config = dict(
    num_hidden_layers=8,
    hidden_size=512,
    num_attention_heads=8,
    norm='layernorm',
    qk_norm=False,
    bias='all',
    init_std_o=0.0256,
    lr_mult_down=1.5,
    warmup_steps=200,
    schedule='wsd',
    batch_tokens=[65536, 131072, 196608],
    max_steps=7660,
)
MLP neurons of a small language model. Each row is named by its layer, matrix (up: input weights) and neuron, and shows model dimensions 32-95. Each number is 128 + 32 x the weight over its row's rms, rounded and kept within 0 to 255.
A block is one neuron, or neurons of one layer that tend to fire together. After each block is what it responds to, as a language model described it from the Wikipedia text at the highest values.

L3.up300 [136 119 149  98  70 123 118 144  97 114 141 146 139  74 176 158  94  91 181 133 176 146 185 135  68 175 173 161 100 111 110  82 109 139 118 128 104  89 157 130 139 113 142 135  99 117 198 158  87 111 168 148 129 163 102 106 172 150 125 109 173  84 137 109]
L3.up719 [ 72 119 156  99  95 113 114 152  88  79 100 153  96  78 157 133 122 102 145 120 135 115 158 177  99 155  98  96 197 175  94 155 122 135 121 143  98  54 213 115  80 124 109 133 117 183 177 176 162  90 119 165 135 129  64 101 160  87 134 138 163 121 105 189]
L3.up1175 [158  97 183 143 173 149  95 151 123  93  86 134  55 133 114 109 149  72 128 148 137 138 196 110 109 142  75 125  98 124 106 170  82 137 136 118 122 109  98 112 151  97 116  88 156 127 109  91  79 118 197  50 125 130  75 139 142  90  79  67 128 100 118 127]
L3.up1302 [177 144 102 103 127 129  46 132 131 141 113  97 208 143  75  32 105  81 130 113 155 153 183 130  68 123 126 150 167 168 165 149 146 168 115 110 122 119 132 152 137 104 111 147 156 141 174  79 119 139 127 139 128 156  91 141  91  94 134 122 115 114 152  96]
L3.up1394 [134 130  77 161  87 155 164 126 154  89 114 153 149  90 137 151 115 121 131 150 108 151  75 118 141 118 113 175 135 109 158 148 106 135 171 127 130 130 177 129 182  90  71 125 123 153 128 126 173 144 108 150 119 129 139 179 143 130 135  50 157 110 105 140]
L3.up1427 [ 78 148 185 133 163 179  89 153 149  46 147 128 117  81 108 179 168 156  87  97 105 157 152 118 107  99 109 108 113 117 119  87  82  97  96 114 146 100  99 134  97 135 192 111 161 119 172 142 135 184 112 151 144  77 119 162 120 166 164  74 117 153 104 143]
L3.up1441 [138  66 149 132 124 126 125 156 174 118 181 142 176  76 182 109 127  93  94  95 134 151 139 111  86 153 101 143 182 105 168  99 140  82  85 139 148 121 134 151  93 166 147  98 146  71 118 143 138 106 122 128  77 151 146  89 160 148 128 139 131 187 119 113]
L3.up1787 [ 99 166  71 169 119 155 122 121 167  65 111 158  93 102 180 103 188 134  83 132 120 114 125 187 161 142 137 113 147 149 159  68 100 139  82  77 135  97 142 145  66 151 168  94 104 186  91 184 124 101 138  83  86  19 114 140  94 118 173 133 100 162  89 136]
Description: Mid-word subword fragments

L4.up726 [156 144  73  85 136 149  91 196 175 121  90 114 160 114 110 157 136  37 119 110 114 111 182  85 140  75 101 159 107 156  95 107 119 111 112 109 130  88 123  85 134 107 189 123 108 131 193 126 110 102  82 137 133 201 138 121 142 167  99 104 117 159 158 127]
Description: Mid-word continuation pieces

L4.up139 [143 131 173 121 123 177 118  64 127 100 135 117 139 126 132 137 156  97 141  97 170 116 179  98 142 149 144 121  94 158 163 148 156 161  90 156 123 180 104  95 102 111 132 169 126  89 123 154 151 107 154  90 141 175 173 129 152 175 188 136 147 172 114 151]
Description: Pre-verb auxiliary slot

L2.up521 [134 178 133  75 126 133  88 163 141 144 144 148 116 154 137  75 138 122 116 112 215  92 100 137  91 109  98 153  94 107 140  85  90  94  92 117 150 114 207 107 114 123 114  47 135 125  88  87 180  85 114 172 136 115 106 182  51 130 118  73 140 166 107 113]
L2.up843 [212 138 116 118  98 118 142  81 123 128 141 109 192 116 131 181  77 129 161 159 123 141 162  93 121 111 162 143 107 123 133 132 121 140  87 177 147 126 136 142  54  90 117 172  67 158  60 135  89 121 117 167 154 136 108 145 164 137 123 195 127 178 141 181]
L2.up995 [109 123 124 159 143 139  95 137 108  76 108 121 169 110 186 136 141 100 149 123 111 141 131 136 109 128 133 172 138 166 222 154  59  78 160 128  95 131 127 143 126 131 170 110 144 101 130 120 157 142 107 193 169 166 127  88 144 110 109 133 144 144  86 117]
L2.up1292 [202 137 134 121 163  43  87 143  72 167 138 139  98 145 153 116 192  87 179 174 117 103 130 111 165  97 118 184 140 163 158 100  67 111 108 144 130 100 111  95 136 121  93  93  98 118 100  89 120 116  84 137 126 119  86 154 110 117 124 179 131 136 103 141]
L2.up1422 [109 188 161 148 145  86  33 120 166 160 123 106  92 107  80 158 166  96 161 124 128 151 178 155 111 148  76 136  69 112 149 102 113 185  69  95 164 127 135 130 122  94 116  79 153 110 113 123  99 104  51 159 142  87 134 126 186 135 167  98 199 100 156 121]
L2.up1708 [153 138 178 128 122 135 150 158 135  75 141 127 114 133 156 127 168 154 102 135 125  76 151  88 110 151  85 189 121  88 137 120 118 142 153 196 102 114  61 154 162 133  98  81 143 129  67  84 114 126 149 156  96 139 150 145 121  92 138  76 175 247 102 164]
L2.up1800 [106 138  58 112 152 133 152 105 100 145 119 111 131 117 176 112 132 111 161 103 125 186 113 117  92 100 119 100 151 174 121  51 143 141 138 124 141 123 132 172 101 109 142  78 117 110 120  99 167  70 125 131  98  94 101 110 129  55  51 151 143  60 111 152]
L2.up1946 [184 107 137  77  87 114 133 133 154 184 123 104 147 138 143 127 105 167 137 149 132 114 144 155  71 111  96 172 135 179 189 104 117 138 152 116 192 113 141  79  88 136  96  74 181 117 154 140 104  66 182 105  83 164 138 190 125 138 127 174  99 146 168 147]
Description: Mid-word subword pieces

L3.up220 [144 125 185 146  68 128 102 132 162 135  84  63 194 144 101 100 177  81  89 158  83 124 150 174 153 174 157 106  75 101 171  86 146 112 135 137 160 151 168 100 122 138 147  67 115  82 124 126 124 160 116  95 152 152 157 115 112  90 152 129 125 130 156  92]
L3.up304 [140 124  90  85 103 173 178 136  55  87 109 120 177 153 127 117 168 120 115 116 128  92 154 149 118 128 146 133 130 124  89 121 137 111 139 184 134 152 117 156 119 122 134  97 119 170 131 153 115 147 187 149 129 138 141 124 189 124 154  95 131 176 114 124]
L3.up343 [123 122 143 188 107 195 135 170 103 157 134 131 160 101 148 104  96  94  99 114 101 103 110  92 144 132 138 182  51 102 169 128 128 119 104 105 190 118 146 155 124 124 170  61 166 129 124 160 168 117 136  57 101 114 167  86 113 171 102 104 176 203  97 161]
L3.up716 [138 165 113 165 131 140 128 123 130  98 143  96 167  92  96 160 118 127 118 128 107 138 182 100 145 103 110  86  67 138 132 103 147 186 132  48 123 142 126  72 129  92 169 105  98 174 195 132 140 147  95  78 152 182 113  92 104 134 111 140 157 101 103 127]
L3.up1190 [ 94 145 125 162 130 129 168 176 106 168 127 114 126 144 143 116 179 102 111 143  92  91 141 115  96 135 191 155  77 188 169 150 154 143 173 102 133 171 126 112  67 162 114 135  97 124 140 131 116 136 218 165 131 141 163  92 146 131 187 177 109 148 132  80]
L3.up1464 [ 70  98 179 184 139 131 153 135 116 168  98 115 151 106 141 153 102 100 100 127 116 123  98 164 121 153 169  84  88 131 170 142 118 155 110 139 112 137  83 100 117  84 203  64 181 110 181 152 146 199 212 131 149 118 132 146  86 133 160 133 166 152 149 144]
L3.up1742 [123  95 118 121 105 166 130 111 166 156  99  78 171  94  98  87  87 129 155 137  82  89 123  97 126 123  90 168  41 139  63 124  98 182 170 138 157 148  91 150 132 127 169 158 162 131 135 115 114 135 111 149 135 103 168 107 158 134 148 143 175 115 143 151]
L3.up1859 [127 157 171 163 134 167 121 163 145 154  69  40 154 114 144 100  62 146  95 131  79 119  87 128 133 187 122 155  97 101 119  86 138 115 154 141 105  90 148  42 116 133 162 146 114 126 163 121 157 169 150 139 105 201 126 144 139 184 147 158 117 138 129 143]
Description: Late table-row cells

L2.up969 [123 118 136 117 156 132  85 108 145 121 106 116 108 106  98 153 166  75 104  89  84 123 122 173  97  90 139 200  87 144 202 112 177 121 108 119 183 118 195  69 140 107 141 149 158  77 113  75 130 125 177 140 150 136 155  97 117 149 108 181  85 147  98 139]
L2.up1487 [113 148 133 141 119 163 138  79 159 149 142 118 122  99 174 143 121 162  56 166  94 132 129 197 176 149 121 162 133 163  94 109 112 127 129  89 149 128 125 112 160 115 113 143 109 136 140  60 106 126 173 105 104 185 167 123 120 113 101 165 116 119 121 160]
L2.up1537 [120  77 192 164 180 142 155 160 115 183  79 138 149 108 141 170 168 132 101  97 181 198 120 137  42 106 133 199  79 189 105 115 171 132 155 118 160 122 149 114 119  98 106 113 114 163 151 141 136 154 161 169 124 165 149 126 136 108 112 180 103  96  72  96]
L2.up1563 [141 132 146 167 106 164 106  86 164 109 102 118  82  83 109 170 102 168  66  48  84 122 105 155 169 150 131 162 103  97 204 162 148  70 195 159 137 130 127 139 137 128 151 128 122 169 141  87 120 114 117  87 130 135 138 138 111 144 162 152 110 141  65 174]
L2.up1614 [152  59  73 139 114 105 147 142 120 105 114 123 148 128 119 155  78 157  91 143 119 140 157 164 168 166 135 134 136 121 162  89 161 101 155 122 175 121 129 115 126  78  93 143 190  73 181 114 147  92 105 103  78 182 135  87 122 116 148 176  98 141 145  87]
L2.up1883 [112  51  72  94  96 118 116  72 201 164 120 145  79  90 146 114 124 160  92 124 148 129 139 141 104 103 110 183  86 159 163 114  77 149 101  77 139  85 137  44  93 116 145 144  90  87 101 107 118 134 150 163 160 140 108 118 135 123 112 113  90 136 142 132]
L2.up1975 [122  95 143  97 115  99 104  69 180 110  99 179 122 152 162 131 124 154 117 162 112 116 132 136 121 121 149 129  81 134 122 117 151  68 159 163  95 145 134  63 137 100 175 109 131  88 120  88 156 102  58 139 121 198  89 141 113  84 121 215 157 156 144 170]
L2.up2013 [160  66 112 151 129 112  77 131 148 122 159 108 101 115  86  50 138  98 131 129 119 150  61 157 153 142 128 118  86 121 110 155 128 166 170 171 121 143 136 132 101 135  94 148 143  93 112  87 116 147 139 105 176 110 119  75 145 139 138 185 107 144  96 197]
Description: Inner pieces of proper names

L4.up1175 [119 106 140 136 153 166  96 142  86 131 101 126 135  95 112 152  70 104  94 120 146 170  83 195 136 150  73 106 126  85 136 130 155 151 143 116  82 119 128 153  92 121 179 118 133 112 129 131 149 183 149 140 150 129 192  85  91 122 162  64 120 148 186 146]
Description: Late columns in stats tables

L4.up1161 [128  84 131 136 112  87 107 116  92  93 127 178 116 108 101 112 136 121 106 138 161 147 223 203 111 110 133  68 122  97 131 146 152 128 153 132 151  95 125  60 185  93 163 131 118 125 158 143 139 128 132 120 132 123 127 140 133 119 122 148 124 134 154  84]
Description: Passive past participles

L3.up23 [122 164  62  69 107 156  92  80 170 147 164 141 141 145 135 103 119 117 119 136 136  94  98 124 130 148 104 126 101 128 171  88 153 138 119 152 161 162 130 108 139 116 115  46 199  98 115  75  78 136 169 190 128 176 122 134 185 122 112 165 169 126 137  96]
L3.up192 [ 66 104 170  89  91  65  59 130 114 114 162 110  81 161 183 128 136 133  59 107 125 146  91 113 135 167  84 151 128 157  95  47  82  96 134 107  66 148 135  83  88 109 108  63  73 125 133 105  78 127 146 117 131  95 116 129 171 167 174 209  96 123 104  88]
L3.up274 [ 87 166 127  78 126 106  88 133 116 102 134  73 137 170 161  62 103 150  94 132 125 139 126 146 198  99 128 110 139  95 134 109  83 189 156 102  99 180 152  83 101 153 151  90 154 120 145  67 124 153 175 153 120  92  81 131 132 117 106 184 162  82 130 134]
L3.up786 [106 115 114 107 155 144 145 116 115 122 156 192 162 156 140 119 104 182  91  73 118 143  74 144 132 152 104 154 160 127 104 137 110 123 171  84 147  66 145 146 112 155  85 110 124 134 172  73  97  86  63 122 190 146 186  95 117 138  70 130 115 153 129 182]
L3.up1257 [ 65 156 141  36 159 137 143 121 131 114 117 148 134 124  93 129 100 189 152 143 131  72 119 154 141 141 182 126  54 221 121  89 165 130 123 137 194  87 130 137 118  51 185 143 134  68 103 122 191  44 144 154  99 109  74 123 143 117 156 208 163 174  96  99]
L3.up1757 [129 107 152 148  56  64 201  91 107 141 126 125  63 124 153 131 147  90 166 145 174 162 123  87  80  80 144 165 123 179 110  59 145 166  27 143 128 117 114  77  88  90 101 107 100 122 152  67 189 101  93  94 150 105 114 125 137 122 149 146 125  90 150 123]
L3.up1928 [132  83  83  97  99  83 102 192 111 108 106 124 123 167 140 142 107 112 103  88 109 136  98 154 103 192 136 160  45 141 147 115 216  81 185 179 153 150 118 137 103 108 129 102 157 108 159 151 115  91 135 181 124 168 132 134 118 157 127 170  99 134 107 117]
L3.up2013 [134  92 118 102  95 120 103 141 162 100 151 118 101 169 127 223 129 124 141 149 143 103 103 111  99 197 143 133 148 114 138  51  80 142 151 109 140 117 218  57 112  70 125  92 127 134 134  54 134 108 129 119 120 155 120  53 114 113 125 136 143 130 131 155]
Description: Foreign-name word pieces

L3.up459 [210 125 122 129 181 103  93 118 156  97 134 177 154 163 126 132 120 139  90  73 127 118  78  93 145 176 147 117 160  86 183 119 101 167  72 135 128  55 160 103 147  85  74 175 122 102 179 209 152  95 170  77 160 118 121 130 169 129 168 115 104 139 116  97]
L3.up462 [132 185 100 129  93 131 162 157  97  71 144 119 152 143 181 111 136 149 164 144 158 105 130  91 110  66 159 150  86 112 140  98 153 124   0  95 134 203 144 142 132 157 159 139 105 122 122 126 159  96 122 159 130 103 133 135 131  99 150  75 110 145 162 116]
L3.up808 [130 138 178 129 120 125 164 170 114 136 113 139 118 149 112 166 149 103 140  71 176 179 156 155 164 152  49 120  63  62 166 114 105 118  55  98 145  67 100 119 150 130 130 121 135 175  71 108 126 103 172 134 123 152 109 110 124 136 155  70  91 107 125  99]
L3.up873 [135  87 123 143 123  64 182 182  83 194 183 130  88 194 152 143 128 142 142 120 169 111 163 161 125 164 152 140 157 104 139 101 121 140 125  60 177 163 163 107 147 101  65  82 157 141 148 134 135 124 188 156 112 147 116 142 140  96 149  89  93 171 102  83]
L3.up981 [121 164 173 125 135 182 131 134 111 127 127  57  95 150 147  83  89 172 149 180 160 122  93 109 138 117 139 176  87 163 158  65 124 156  89  95  86  89  78 135 118 142 149 149 149 141 111 145 168 145 148 107 153 139 168 129 160 202 142 158 103 119 131 179]
L3.up989 [ 89 119 155  98 185 145 121 117 147 132 172  97  77  94 138 155 167 175 139  80 124 146 116 122 138 167 133 172  71 131 161  81  99 161 153  94 171 109 136 131 125 174 120 164 162 138 146 121 147 102 112 113  99  96 146  93 119 163 155 100 136 226  76 129]
L3.up1699 [104 165 142 114 152 110 143  94 134 137 142 110 161 152 138 129 168 113 168 160 160  64 114 102 133  96 116 150  79 108 122 128 150 154 165 143 140 119  77 143 207 117 117 103 120 113  83 130 118  88 134 104 140 137  94  74 142 163 116 125  92  91 136 156]
L3.up1912 [190 140 151 125 130 131 130 109 134 195 113  91 156 112 155  95 141 119 123  69 154 130 106 186 123 140  52 154 105  49 162  54 115 149  79 139 120  96 165  53 152 129 128 110 111 127 117 136 164 136 142 170 193 129 107 151 179 123 112 158 113 161 130 199]
Description: Infinitive "to" after verbs

L2.up248 [ 65 138 154 101 134 126 201 124 180 146 120 164 149 128 122 162 165 150 157 125 107 106 138  82 150 181 110  62 130 154 129 135 161 109 150 133 101 119 133 103 144  58 169 123 143 116 120 111 146 206  88 112  93  89 114 125 131 173 125 141 181 148  99 125]
L2.up716 [125 120  85  83 159 194 130 168 103 109  83 154 164 158 118 157 100  75 164  95 161 138 146 157  95 121 137 155 123  99 150 103 147 148 106 120 141  84 143 171 189 158 134 116 162 104 147 118 133 134 135 138 146 167 166 107 101 179 128 132 121 112 194 131]
L2.up743 [140 128  51 149 196 114  98  81 102  42 172 125  82 115 154 129 191 101 180 151 130 134  22 119 128 134 132 104 133 155 170 107 106  94 125 111 145 112 108 115 106 129 131  98  92 139  88 107 119 184 160 153  91 140 154  77 151 106  96 107 171 139 111 159]
L2.up971 [136 104 101 165 152  95  82 163  86 107  90 179 152  97 149 108 110  59 150 164 121 136 140 173 142  83 109  95 172 149 123 129 151 125 122 170  64 138  84 152 107 129 184  98 113  95 156 170 137  86 154 138 144 139 115 113 122 156 154 101 153 113 120 177]
L2.up1199 [113  92 189 106 127 123 134 120 107 130 122 107  64 134 103 114 162  87 111 131 132 110  71 147 158 119 118 101 183  96 196 100 115 114 164  94  89 122 175 141 156 205  72 100 154 116 106 154 122 138 117 137 105 149  96  93 128 172 180 133 125 141 158 118]
L2.up1298 [120  92 158  36 157 143 103 135 123  69 206  91 136 155 152 180 160 109 145 115  92 117 195 117 123 139  87 116  66 163  90 112 113  95 115 135  99 143 152 107  98 140  47  72 154 127 132 164 111  94 104 182 138  99 119  94 163 153 108 140 132 148 126 116]
L2.up1527 [102 149 102 102 110 147  91 156 130 105 119 130 164 156 148 102 129  16 159 112 109 116 112 116 128 121 131 112 123 137 151 127 167 164 118 124 122  94 136 153 114  93 135 169 182 141 113 100 183 154 143  93  89 125 189  84 112 122 153  91 107 178 113 151]
L2.up1596 [ 67 123 107 142 112 179 148 121 128 132 136 150 159 109 118 123 104 115 115 134  92 157 127  95 126 163 111 154 112  86 142 105 107 112  83 117 141  99 112 150 146 123 185 195 120 157 185 144 189 124 126 120 163 151  55 123 156 121 149 139 173 145  99  90]
Description: Mid-word verb fragments

L2.up360 [161 141 128 143 154  95 161 153 114 144 102 119  94  98 148 205 141 117 141 151 151 158 142 129 105 148 136 138 116  99 142 157 179 118 137 109 151 112 105 123  96 123 147 147 186 144 102 129 133 125 125 128 117 109 134 151 142 130 151 138 140  91  58  51]
L2.up602 [137  89  99 103 136 123 105 128  67 107  81 134  74 132 203  81 164 126 149 117 110  97 106 175 100 175 109 171 136  42 144 138 115 175  82 167 203 138 119  95 151 130  48 162 189  84 145 135 131 124 152 112 169 108  94 160  79 117 145 123 122 110 120 103]
L2.up1023 [199 132  89 118 138 115 115 134 131 125 125 118  61 139 131  79 136 172  94  91 157  98 163 129  93 172 159 166  86 155 175 106 118 184  75 128 206 110  67 114 143  96 109 144 135  97 170 111 142 106 135 103 132 146 119 118 130 128 188 101  80 162  67  95]
L2.up1107 [177 140 166 128 180 149 143 124  77 171 199 131 102 137 114 153 144 167 150 135 162 100 142  87  79 137 135 183 124 137 165 106 118 155  92  84 187 113  81  45 208 120  82 112 180 104  71 131  99 150 168  13 115 133 137 139 104 137 151 104 129 175 136 168]
L2.up1388 [ 82  42 177 144 129 104 100 159 123 105  96 154 168 131 140 113 117 111 129 143 172 168 140 131 140 215 132 133 118 130 136  89 137 123 100  60 173 132 136 103  86 124  78 140  97 159 152 142 122  94 183 176 159 144 112  33 179  99 156 126 132 177 103 145]
L2.up1523 [175 127 175 148 171  70 107 108 143 116 122  95  66 168 147 147  75 163  70 160  89 125 132 114  67 148 152 122 136  34 178 121 126 206 198 144 154 104 141  94 164 139 106 110 125 153  79 130 128 113 157 160 104 133 139 125 151 188 164  78  91 159 132 155]
L2.up1548 [167 148  74  80 193 128  71 142 161 136 133 135 143 143 193 142 101 147 171  99 134 208 108  69 168 148 132 155  88 134 197 176 124 114 119 109 167 123  68 121 175 120 161 135 156 175 138 128 117 105 114 137  92 102 120 109 113 121 136 163 118 106 181  69]
L2.up1742 [139 132 151 147 204  83 144 140 160 115 129  89 130 110 128  76 120 199 162 135 140 100 127 115 112 169  71 139 132  72 175 168 115 201 156 102 184 111 130  71 136 112 101  86 152 141  98 111 108 201 141 158 149 125 138 176 132 156 140 101 123  93  90 116]
Description: Pre-verb infinitive/modal marker

L2.up6 [154 135 130 129 176 167 114  80 119 108 173 121  73 123  87  89 173  64 131 149 175 176 151 118 141 128 148 108 148 156 133 148 125 104 135 127 163 172 104 173 134 102 173 122  60  88  87 135 110  68 146 103 131 102 160 118 152 118 130 106 189 171 132 100]
L2.up143 [163 129 118 135 106 109 126 148 139 122 111 165  89 113 107 113 116 134 177  94  97 127 139 138 109 125 113 160 191 133 119 105 147 136  92  87 171 148  92 142 171 119 176  89 120 135  64 129  93 116 165  84 117 184 163 108 125 141 103 159 197 181 107  99]
L2.up394 [121  85 132  98 116 105 161 131 127 134 154 121 164 153  92 120 115 148 173 141 141 110 100 157 146 126  87 206 114 125 130  94 165 116 107 109  95 126 126  37 173  72 108 150 105 195 148  97 159 120 108 148 159 135 156 103  91 137  84 151 121  72 190 179]
L2.up638 [104 130 118  89 127 107 135 125 118  97  93 100 129  89 116 169  78 153  86  97 128 147 117  99 201 161 124 186  91 153  92  85 139 171  76 153 105  78 114 132 128  93 145 110 115 118 123  86  89 127 176 110  80 187 101 177 130 159 109 126 159 132 133 134]
L2.up1309 [ 70 119  83  82 118 128 139 137 136 144 133 126  94 100  76 149 130  71 131 131 101 130 206  65 116 183  85 164  97  67 143 106 115  92 143 125 116 139  74 124  80  99  88 162 142 162 152 129 200 107 137 132 114 124 110  58 105 127  91  87  76 103 162 144]
L2.up1504 [132 172 108 130 172 105 113  60 124 109 142 138 117 168 166  94 161 160 129 122  90 101  93 116 123 168 124 125 165 165 174 169  94 149  93 150 171 164 113 181 112  84  92 155 154 149  94 152 108  81 112  84 129 140 164 152 187  69 114 147 136 134 145 181]
L2.up1862 [116  61 113 108 124 157 127 100 112 111  90 141 107  63 103 144 128 158 118 104 105 104 131 131 163 123 127 166 131 146 209 164 134 118 137 124  78 144 134 146 165  90 157 159 111 116 179 108 164 149 143 184 127  98  74 108  94  74 134 135 104 155 153 110]
L2.up1961 [117  71 122  98 109 136 134 127 112 171 166 119 137 136  96 107 124 174 151 121 100 119  89 143 132 167 117 153 179  93 149 113 143 167 134 126 187 122  69 106 146  59 208 159 175  96 102 164 134 168 138 131 189 104 150  90  72 124 131  80 117 182 140  91]
Description: Table cells and quote marks

L4.up1145 [128 103 203 150 144 167 100 101 128  89 175 174  38  98 110 185 143  67  95 127 122 152 120 128 138 129 138 111  83  80 194  56 114  62 137 110 160 165 111 128 139 115 172 122 136 120 147 112 110  82 144 100 153 115 125  95 104 157 137 184 106  92 114 139]
Description: Given-name tokens before surnames

L3.up151 [132 107  87 120 131 133 124  99 158 172 135  70 137 175 151 176 182  75 167 188 135 134 189 140 153 123 169  99 102  66 106 145  85  86 131 145 132  76 127 149 100 160 119 143 121 166 101 114 152  82 105 114 122 174 107 125 111  81 137 150 118 126 169 109]
L3.up376 [144 196 122 148 127 130 119 142 166 149  75 108 126  89  63 170 127 105 107 118  68 126 169 143 107 140  71  70  95 132 117 118 145 177  85 119 139 130 126 117 139 105 115 159 173 157 148 138  59 102 121 116 132 139 225 108 125  77 102 124 121 142 111 211]
L3.up798 [165  75 162  81 123  50  95 143 169 201 119 106 120 120  77 141  84 113 151  98 156 119  72  85 150  84 110 114 117 140  92 120 145 139 146 141  98  74  90  84 127  77 172 113 208  86 127  73 137 155 108 117 134 114 108 112 117 165 131 175 154 132  66 109]
L3.up819 [151 125 126 109 140 149  58  78 140 124 126  63 113 163 161 137  82 157  93 139 130 113 183 118 117 123  82 109 137 126 102 136 104 138 139 139 113 136 157 148 185 142 151  91 123  90 119 116  66 130  97 178  60 145 141 143 168 149 140 197 176 147 134 144]
L3.up1170 [115 153 136  94 115 152 223  84 150 190  86 107 141 117 153 147 147 147 135 146 135 161 138 152 147 142 142 108 114 166 124 105 157 147  99 186 106  61  85 129  68 124 177 133 159 125 170  99 139  86 119 111  90 117 155 117 122 198 208 116 134  43 108 123]
L3.up1440 [148 158 121  99 134 132 142 138 141 148  84 125 161 160 141 159 148 126  94 182 182 157  99  61 125 164 123 125 148  93 106 132 120 148  97 129 134  87 103  85 152 149 147  90 118 141 128 140 139 112 132 109 122 172 102 126 140 142 126 124  70  69 140 150]
L3.up1625 [ 69 123 123 128 115 123 127 170 128 124 188  59 101 109 110 122 164 139  98 123 144 155 127  62 147 115 109 189 127 119 122 104  98 118 166 124 191 134 165 126  91 115 119  87 103 161 190 126 141 115 112 109 145  81 178 100  94  56 119  94 167 100 150 135]
L3.up1788 [110 135 164 105 136 129 135 119  72  61  97 138 101 116  90  99  37 129 167 189 166 138 154 129 132 161  72 100 114 188  82 121 114 179  95 131 118 107 143  84 184 119 103 161 113  91 147 145 146 132 157 142  77 123  94 125  64 128 121 130 130  49 131 199]
Description: Word-completing fragments